From a checkpoint of a small transformer trained on Wikipedia.
Size: 12 layers, width 192, 6 heads of 32, vocabulary 1024.
Architecture: RMSNorm before each block, rotary positions, biases, untied embeddings.
Training: a variant of Muon for these matrices, 268M tokens, 4085 steps.
MLP neurons of a small language model. Each row is named by its layer, matrix (down: output weights) and neuron, and shows model dimensions 0-127. Each number is 128 + 24 x the weight over its row's rms, rounded and kept within 0 to 255. A neuron's up and down rows have the sign that makes its largest values positive.
A block is one neuron, or neurons of one layer that tend to fire together. After each block is what it responds to, as a language model described it from the Wikipedia text at the highest values.

L6.down91 [200 137 105 134 136  80 110 134 153 151 110 135 107 155 140 130 133 137 142 122 108 147 115 137  74 131  91 100 168 160 117 135 112 113 152 172 139 129 105 138 135 160 111 123 163  77  96 111  56 111 143 127 111 120 115 121 116 129 146 123 126 141 163 127 127 121 157  90 111  95 164 118 148  84 139 105 151 176 127 156 118 131 161 125  76 140 140 174 117 132 127 117 147 153 137 123 105  87 164 200 125 117 126 121 140 129 110 138 115 139 159 116 127 140 133 118 128 160 128 140 111 143 175 132 136 124 117 112]
L6.down242 [141 127 182 114 134 117 120  94 142 149 165 142 172  63 115 135 115  94 173 140 144 133 120 121 133 111 117 122 150 165 134  85 151 126 118 157 125 143 102 100 138 109 129 124 148 142 166 128  80 141 101 119 116 155  93 139  96  91 183 150 132 144 132 119 114 146 116 115 126 114 133  99 126 188 151 121  99 135 173 168  72 110 115 150  92 138 127 117 155 117 103 130 150 144 134 122 155 115 166 143 131 110 118 156 128 129 112 142 158 180 156 145  99 150 116 131 134 135 165 112 129 123 101 138 112 106 146 160]
L6.down263 [130  94 131 118 113 112 123 137 120 198 160 120 120 159 140  94 143 159 130 115 147 122  90  88 132 107 114 126 178 138 161 120 144  86 142 140 141  48 128 149 107 134  82 113 149 157 138 117 140 167  99 111 112 171  95 109 160 154 121 137 113 147 116 151  95 122 106 144 143 124 132 141 141 141 176 119 171 111 146 126 146 138 118 133  76 149 118 118 130 129  64 129  99 171 139  84 125 123 131  89 119 139 133 114 125 134 148 121 135 125 141 153 128 134 137 138 182 143 124 105 109 135 143 172 156 129 145 116]
L6.down278 [122 100 130  98 132 103 107 123 141 148  94 109 124 119 133 132  86 125 145 101 117 110 125 120 127 180 169 121 147 118 133 130 121 155 153 156 148 165  96 104 116 102  97 108 149 105 144 147 114 103 115 146 133 140 148 149 120 128 159 143 149 118 133 111 160 134 140 120 139 181 148 136 159 129 113 112 128  85 101 145 120 145 105 124  99 104  86 165 119  96 137 133 158 158 138  72 117 133 130 131  99  78 128  95 167 144 122 113 111 132 146 133 137  49 139 170 150 112 181 123 150 134 130 169  95 109 117 147]
L6.down309 [141 108  71 129 116 127  94 112 120 101 139 148  88 146 145 143 117  69 127 128 138 124  98 146 160 114 111 122 127 154 115 109  88 147 146 127 123 115  94 117 141 126 132 139 156 114 108 112  99 144 108 115 122 165 111 123 101 134 120  93 101  94 156 128  96 119 151 153 129 122 122 190 162 149 110 120 131 124 163 156  90 132 133 153 102 117 122 130 130 107 148 115 171  76 142 166 124 126 137 170 157 173 137 138 122 124 103 183 173 125 167 175 139 117 134 135 159 128 135  94 151 144 140 109 122 138 136  99]
L6.down313 [123 126 116 109 188 123 115  75 106 174 116 127 132 119 140  70 138 127 114 110 136 125 117 111  86 148 108 122 141 149 118 109  95  86 178 139 110 153 123 114 139 117 149  99 128 119 138 165 123 155 129 105 136 145 118 114 140 133 116 123 111 129 129 136 114 104 119 165 145 111 163 174 142 172 136 106 117 148 136 147  90 120 100 158 111 177  92 111  86  78 115 145  76 150 167 154 143 120 123 108  91 117 103 151 152  93 127 110 171 134 153 189  83 137 150 118 143 122 134  93  63 152  66 124 121 140 103 126]
L6.down406 [134  82 143  96 142 106 159 134 168 149 111 115 108 121 165 121 129 148 137 135 126 120 118 118 108 115  84 167 133 130 120 117 113 129 137 113 143 118 100 108 137  86 160 120 147 131  94  83 118 102 106 107 111 109 166 146  97  78 143 132 181 133 121 152 114 117 106 135 134 110 163 120 151 153 155  89 180 140 155 123 129 125  92 157 122 140 148 130 148 137 109 133 133 145 118 144 117 122 114 129 127 104 124 130 111 159  99 148 117 150 134 199 148 170 154 148 108 142  93 127 158 136 127 145 144 102 168 142]
L6.down457 [172 124 137 153 156 110 178 175 122 124 103 112 131 122 144 162 158 120 113 109 153 169 132 127 151 134 106 111  99 153 124 145 162 148 156 145 140 148  91 137 108 112 115 114 116 148 134 149 150 114 173 105 142 181 151 149 131 121  92 128  95 114 169  96  96  95 137 129 121  89 113  91 116 125 131 148 150 137 188 115 134 119 129 124 106 126 146 125 154 161 141 116 101 199 105 135 134 138 137 135 141 124  96 105 140 137 128 150 131 133 147 145  88 136 133 104 115 146  65  90 130  87 144  85  92 118 163  96]
Responds to: Subject start after intro

L6.down48 [141  97 171 147  84  87 128 130 117  80  99 118  93 121 222 124 146 127 129 114 147 116 124 154 103 148  87 148 171 159 118 119 155 124 101 150 103 158 134 162 127 107 139 128 159 113 180 152 105 171  84  82 133 129 122 110 161 138 110  83 130 117  93 134 149 146 107 105 159 137 128 151 142 130 109  99 151 146 131 109 115 145 139 126  85 150 116 140  98 124 143 110 102 137 148 148 155 154 130 116 117 112 127 137 130 144  95 114 138 119 128 131 129 149 145 103 173  93 134 135 139 141  93 127 174  57 124  98]
L6.down120 [121 146 124 107 134 132 133 111 126 141 156 123  95 164 114  81  83  83 118 151 131 139 135 123 167 139 114 127 129 155 138 160 100 112 103 153 131 166 129 121 112 124 103  77 119 135  57 103 163 129 122 156 118 108  85 127  95 162  95 133 101 146 153 129 168 149 153 111 104 124 144 166 123 130 147  76 161 155 121 141 169 150 119 147  72 106 123 131 126 138  94 171  87 163 124 104 159 102 111 100 105 125 147 132 148 135 136 127 103 152 120 124 133 116 169 100  77 114 140 127 148 150 134 123  94 121 139 108]
L6.down121 [131 134 154 141 135 107 140 111 158 149 114 128 113 136 134 110 141 127  86 141  97 150 146 126  79  91 106 121 187 120 150 202 104 110 122 142 118 129 136 121 138 128  96 128 161 141 129 138 137 120 136  96 153 119 108  99 134 136 152  96 160 147 117 177 117 169 137 108 133 116 122 101 105 141 102 119 100 149 118  79 155  97 135 137 133 131 138 105 142 149 114 129 113 182 148 149 151 135  95 114 154 119 156 101 125 152 122 152 101 125 103  67 117 121 164 131 139 163 121 121 145 127 199 164 153 153 129  82]
L6.down128 [119 156 146 137  98 142 120 123 146 162 164 156 147 126 135 164 107 141 127 125  95 122 117 131 134 125 158 126 125 160 136 125 160 134 162  86 144 126 120 175 117 128 112 145  78  91 122 104 109 131 126  71 108 130 159  97 126 136 147 106 113 164  68 150 123 158 116 126 123 145  98 112 129 168 134 141 131 151 100 166 160 139 147 159 116 141 122 107 126 163 142 111 162 132 144 131 136 128 133 142 144 135  98 100  90 131 189 157 140 124 122  69  85 119  64 135 129  92 135 136 126 141 142 165 162 169 182  88]
L6.down223 [135 100 153  95  68 121 143 118 133 129 138 141 126 143 161 145 114 102 132 116 104 136 124 147 115 130 135 151 127 104 117 122 108 128 133 147 124 129 132  90 116 127 103 116 132 153 112 155 110 160 187 132  91 154 160 132  98 103 125 174 138 144  76 120 134 197 151 133 152  96 134 130 174  81 106 137  87 118 108 146 115 138 128 145 122 148 115 130 162 137 128 175 128 117 128 121  87 148 119 137 121 131 140 122 144 138  81 117  95 153 107 107 125 142 124 135  92 151  96 156 138 135 163  80  81 166  75 120]
L6.down328 [109 121 124 101  98  90 191 138 119 106 117 103 111 174 134 100 118 105  97 125 135 104 124 125 162 135 111 133 109 144 121 159 129 132 170  52 138 116  85 114 104 134 164 126 132 102 121 139 113 119 144 108 160 116 115 150 155 104 125  83 132 176 110 134 132 139  96 114 126 116 131 134 130 114 102 117 137 132 127 143 113  70 113 115 136 131 132 142  92 109 155 132 122 110 169 110 105 153 137  97 141 145 119 140 148 101 164  96 150 121 231 119 165  85 143 110 128 148 130 118 136 116  74 107 122 133 159 149]
L6.down445 [159 110 141 152 176 106 120 106 150 114 107 147 115 122  95 109 116 111 147 141 146 157 152 115 149 139 142 115 160 103 132 131 173 117 120 142 114 165 175 123 135 139  72 125  92 129 150 114 122 143 149 126 127 127 136 129 103 140 144 152  88 150  99 105  81 124 163 108 121 147 132 115 160 141 128 144 154 126 119 164 116 129 159  97 112  98 158 104  94 153 146 129 126 142 165 142 145 142 134 132 113 124 127 138  79 110 155 149 146 108 111  70  97  91 141  72 143 143 133 113 181 162 120 146 147 146 148  35]
L6.down465 [131 150 137 143 139 105 109  84 101 138 107 113 125 150 128 124 116 134 103 133 153  85 164 124 134 140 112 141 119 113 133 110 142 122 124 113 108 116 111 129 110 126 126 178 126 138 109 100 142 126 145 103 155 115 144 137 159 149 111 140 125 160 111 149  92 151 122 139 138 147 167 136 147 142 147  93 116 183 131 156 117 130 107  99 108 114  93 164 107 146 126 167 145 146 157 113 117 132 127 135 108 104  84  85 144 148 169 112 183 106 122 118 111 156 110  83 132 152 119  72 128 143 137 127 111 113 123 116]
Responds to: Split-word fragments, esp. they

L9.down504 [ 87 124 146 171 146 138 128 124 106 116 127 105 105 125 118 128 150 156 154 131  89 147 136 168 146 194 125 152 140 104 126 147 158 108  91 147 141  95 159 146 130 116 114 115 127 145 117 120  74 120 147 160 153 130 112 143  81 109  75 120 152 127 116 131  74 144 131 114 142 104 120 119 164 133 164  97  98 130  82 103  79 161 118 138 113 159 113 151 112 123 154 114 118 110 164 158 122 103 128 136 166 123 161 123 133 125  84 134 131  99 129 133 109 131 114 102 117 141  91 104  68 104 118  98 162 142 136 141]
Responds to: Clause-opening function words

L8.down16 [125 165 171 137 147 130 109 113 111 125 111 121 102 136 126  92 110 142 117 130 113 115 130 139 138 131 143 125 145 120 123 127 113 125  98  90 109 135 120 128 114 128 153 113  87  99 118 126 136 118 110 131 127 161 125  99 148 143 119  98 140 127 185 179 164  85 107 109 113 121 125  58 138 114 146 130 168 138 154 108 129 142 107  96 155 165 166 111 151 126 132 128 133 100 181 123 100 145 127  99  81 135 116 113 107 138 126 138 137  90 119 165 141 191 157 161 129 116 139 113  96 195 124  64 146 113  93 128]
L8.down47 [125 127 168 107 127 144 117 125 102 111 141  98 111 141 148 135 136 118 115 112  84  97 159 154  83  83 133 179 118 114 165 109 123 112 126 144 151  96 152 116 164 129 101 139 101 152  97  77 157 121 136 123 172 125 108 119 164 167 135 132 121 115 102 195 139 163 123 115 150 119 105  89 136 140 138 113 123 150  82 165  89 131 143 142  97  93 106 123 132 153 153 115  94  99 135 149 137 133 105 159 170 166 117 145 112 134 115 136 130 122 126 152  89 103 158  79 153 101 134 111 149 124 115 118 108 168 129 124]
L8.down76 [106  94 102 105  86 127 118 113  88 133 140 127 134 137 135  84 129 120 134 132 106 152 164 159 162 119 129 188 152  82 158 154  90 115 134 174 166 170 135 114 154 127 129 154 120 134 133 142 112 143 143  90 143 103  96 156 166 116 149 124  78 137 125 140 121 104 106 136 162 114 141 159 111 134 110 136 108 123 151 108 123 126 130 122 143 141 142 110 103 112 134 140 110 141 145 142 155 151 166 160 163  77 115 128 147 121 169 110 195 157 143 174 133 128 147 135 144 137 144 104 108 142 109  97 157 148 144 157]
L8.down157 [106 125 101 114 134 140 157 108 102 126 167 158 155 165 128 116  94 119 140 127 154 131 137 114 101  90 146 107 114  81 172  87 114  97  99 132 115 122 116 122 142 142 122 157 117  64 118 116 161 135 134  94 128 106  88 126 106 110 117 122 128 133 115 120 134 119 124 149 159 119 120 149  67 125  76 134 102 107  91 101 100 126 128 131 106  80 100 156 111 120 121  97 134 147 142 129  76 120 122 146  88 131 127 180 110 145 114 117 104 137 112  59 163 119 117 135 122 151 139 125 148 115 100 123 159  83 131 121]
L8.down237 [152 148 134 123 126 163 150 101 139 117 138 110 107 122 133 138 152 157 158 133  80  77 133  72 169 107 142 110  91 113 124 125 114  83 114 118 100 163 139 105 151 113 155 148  88 140  99 140 136 120 135 146  89 135 143 107 152 104 137  94 107 107 101 126 104 143 104 129 146 130 143 173 156 109 115 158 135 115 143 141 134  86 150 111 101 129 113 121  62 148 182 152 133 114 130 164 114 147 148 118 120 181 103 164 136 143 114 170 154 165 153 173 167 128 144  82 117  86 138 110 138 178 136 124 133 147 137 146]
L8.down285 [145  85 142 138  75 148 132 156 142 104 126 168 157 120 112 175  89 151 111 121 155 151 152  97 146 163 147 147 116 141  93 123 112 155 127 104 142 133 124 113 151  86 125 107 167 141 107 154 156 170 164 146 112 127 120 140  94 152 154 106 132 133 125 118 143 133 112 147 127 154 124 156 155 121 116 128 132 158  74 102 164 150  95 145 129 146 117 121 100 126 139 129 150  92 122 107 123 104 160 172 165 179 132 120 144 132 128  98 104 150 138 138 165 105 120 138 144 109 149  76 159 134  96 131 145  90 121 131]
L8.down372 [ 80 126 142 142 114 151 142 110 164 151 117 135 117 141 107  75 170 114  83 136 151 144 109 130 138 103 124 137 131  86 120 109 113 108 149 115 148 143  80 108 110  73 139 128 180 120 123 152 149 132 113 120 125 115 136 141 121  90 102 120 110 113 157 114 111 114 148 109 127 123 133 201 158 144 144 151 161 133 121  91 136 144 150 155 108 119 105 128 121 145 110 137 120  99 171 138 155 119 135 128 115 111 149 110 130 154 168 100  84 136 123 141 153  73 110 147  96 119 119 123 109  81 115 114 138 105 118  61]
L8.down431 [152 104 141 147 113 125 131 112 181 131 141 150 125 110 109 120 171 130  72  78 159 183 113  91  91 139 110 132 103 156 150 152 102 137 115 161 189 131 116 120 187  94 153 122 151  94 180  81 123 135 128 100 106 157 118 145 114 114 134 119 119 119 144 116 109 130 116 149 149 104 103 123 138 126  99 193 144  71 124 123  96 138 115 148 166 144 130 100 132 113 143 142 120 103  62 118 116 136 140 145 155 177  90 105 113 119 134 144 127 118 122 128 149 117 103 143  90 153 132 129 114 139 130 155 110 160 113 129]
Responds to: Mid-word function-word pieces

L6.down8 [133 143 142 125 116 134 118 106 153 133 133 146 147 140 100 105 128 116  86 120 167 159 117 141  89  86 105 150 173  98 145  76  93 132 120 126 145 155 122 120 140 118 116 122 139  90 115 129 106 146 156 103 168 143 103 170 132 166 141 153  91 170  87  91 174 124 161 126 126 106 162 100 117 166 183 141 116 154 135 145 125 131 120 133 110 172 119 121 161 109 160 111  93 144 143 154  79 121 162 163 141 128 111 150 104  96 163 138 126  90  86  93 119 115 107 106  97 131 127  97 132  80 172 144 148 166 111  71]
L6.down12 [107 134 148 129 149 137 150 139  99 137 131 113  91 100 151 147 149 131 128 119 182 139 144 120 121  96 122 132  77 164 131 141 144  82 126 111 131 147 110 125 152 143 141 128 104 127 106 154 128 146 100 119 123  96  91 123 115 116 116 104 119 127 111 129 100 127 142 142 186 130 140  92 126 157 151  77 145 167 136 152 130 127 135 112 171 127 162 168 121 125 146 100  95 124 140 136 137 101 116 116 137 110 130 165 155 172 176 121 144 153 144 166 138 157  86 133 125 121 125  83 181 124  83 153 127 116 174 143]
L6.down51 [128 122 112 126  94 154 117 157  99 114 108 146 143 140 142 139 143 158 102 150 128 125 132 118 176 124 166 156  99 105 144 126 120  97 132 146 132 142 166 134 130 129  89 134 173 115 105  65 146 147 149 149 167  90 139 146 176 147 127 152 123 169 145 160 136 178 154 102 150 107  78 102 128 145 118 126  83 130 153 151 159 152 128 150 165 154 132 145 195 150 112 127 107 123 165 140 110  96 119 106  86 103 155 138 142 126 104 141 123 136 149 124 149 164 101 143  95 118 142 140 110 165 135 116 154 157 106 108]
L6.down57 [149 119 120 154 128 120 115 167 114 151 118 106 169  94 133  90 153 118 140 103 107 194 132 136 142 187  92 174 100 142  91  86 138 138 149 144 136 130 148 109 121 143 127 124 154  85 145 134 108 146 125 127 119 144 138 174 161 119 139 139  91 191 106 118 109 149 157 124 126 149 136 150 140 128  92  92 120 166 111 147 159  83 112 120 113 146 123 121 102 126 153 117 152 146 109 124 158 136 161 161 150 126 118 129 117 107 136 124 134 145 118 170 143 112 128 101 164 151 123 141 116 153 119 111 106 131 116  87]
L6.down67 [118 129 147 158 107 142 128 102 132 148 144 128 123 141 131  74 152 139 123 189 115 116 130 148 108  74 109 111 106  98 120 167 147 100 162 140 129 165 125 161 135 115 134 122 184 100 166  96 133 154  92 145  93 106 143 105 139 119 122 161 138 159 157 128  79 151 149 154 122 113 138 125 107 151 160 138  92 141 126 159 156 134 153 112 124 123 108 154 115 149 105 128 149 151 103 137 110 155 101 125 151 148 175  92 101 126 120  92 101 162 125  84 125 158 128 130  63 141  96 145 160 136 160 149 115 153 136  97]
L6.down109 [ 99 124 130  83 145 152 150 103 125 166 115 136 113 132 115 124 141 161  75 138 141 111 160 138 160 165 134 115 136 111 193 125 101 139 156 141 160 148 107  91 199  99 111  84 137 159 111 136 137 121 114 108 125 129 119 123 100 122 161 138  80 120 138 148 145 103 164 162 150 119 130 116 109  86 169 129 160 130 132 137 101 145  86 108  96 158 107 169 122 153 133 122 101 145 164 106 125 111 143 149 139  81 109 116 117 115  99 127 128 147 150 157 134 117 123 151 117 122 167  93 134 115  75 146 129 110 167 144]
L6.down409 [112 109 132 111 144 102 124 113 153 110 108 134 113 145 121 106 145 134 116 132 148 105 106 111 132  97 127 112 114 165  84 126 150 107 146  90 137 151 144 114 150 146 129 132 137 135 127 147 125 149  91 111 142 114 132 103 120 149 104  95 102 106 152 113 119 107 184 161 152 166 133 128 152  96  90 139 152 130 137 141 153 159 133 132 140 162 133 161  87 114 140  76  64 168 128 108 137 159 142  97 113 114 161 120 120 142 130 127 147 110 122  94 110 130 150 135 156 109 117  71 172 100 113  97 166  97 147 103]
L6.down473 [113  61 158 177 171 116 142 137 169 149 127 124 177 136 101 112 121 121 144  99 145 113 143 112 130 162 151 119  87 109 139 130 133 107 114 128 135 131 130  85 156 126 148 115 163 120 139 140 156 155 108  93 151 119 113 113 150 116  90 132 111 125 154 101 130 105 161 107 105 125 138 132 141 128 124 123 129 135 167 129 155 124 134 119 160 114 128 117 128 110 125 135 134 157 135 147 172 154  86 132 130 110 168 144 143 112 129 109 103 135 123 158 131 131 106  92  91 118 101 153 136 126 131 127 101 139 132 140]
Responds to: Word after a proper-noun phrase

L9.down168 [132 130 138 113 111 123 149 118 114 135 132 148  95 143 148 147 162 152 126  81  80 147 162 121 120 117 133 150 199 110 146 108 148 121 124 147 152 141 106 119 106 141  60  95 135 121 106 124 177 104 142 169 109 136 179 169 138 130 165 139 141 186 139 119 153  91 121 131 118 146 138 126 140 110 107 147 151 111  95 123 115 150 117 135  65 104 116 105 127 107 156 121 148  79 132  95 110 108 113 127 112 146 115 105 109 143 110 135 105 113 119  85 152 108 123 104 106 158 164  97 141 147 129 130 145 150 124 150]
Responds to: Definite article "the"

L9.down67 [106 109 145 125 103 114 159 133 172 114 132 114 153 148 159 132 143 125 112 105 149 147 140 134 196 142 106 130 169 137 104 162 112 106 129  77 102  96 101 119 129 100 128 135 151 141 144  65 116 189 175  69  98 135 118 116 130 107 147 111 154 105 118 152 168 184 136 133 135 122 113 132 133 140 137 137  98 141 124  96 158 117  78 100 164 102 115 122 124 116 138 147 142 141 145 135 114 157 111 119 153 136 116 175 127  97 130 136 140 129 133 109 147 147 120 143 103 143  68 120 133 143 155 105 156 148 158 101]
Responds to: Letter h token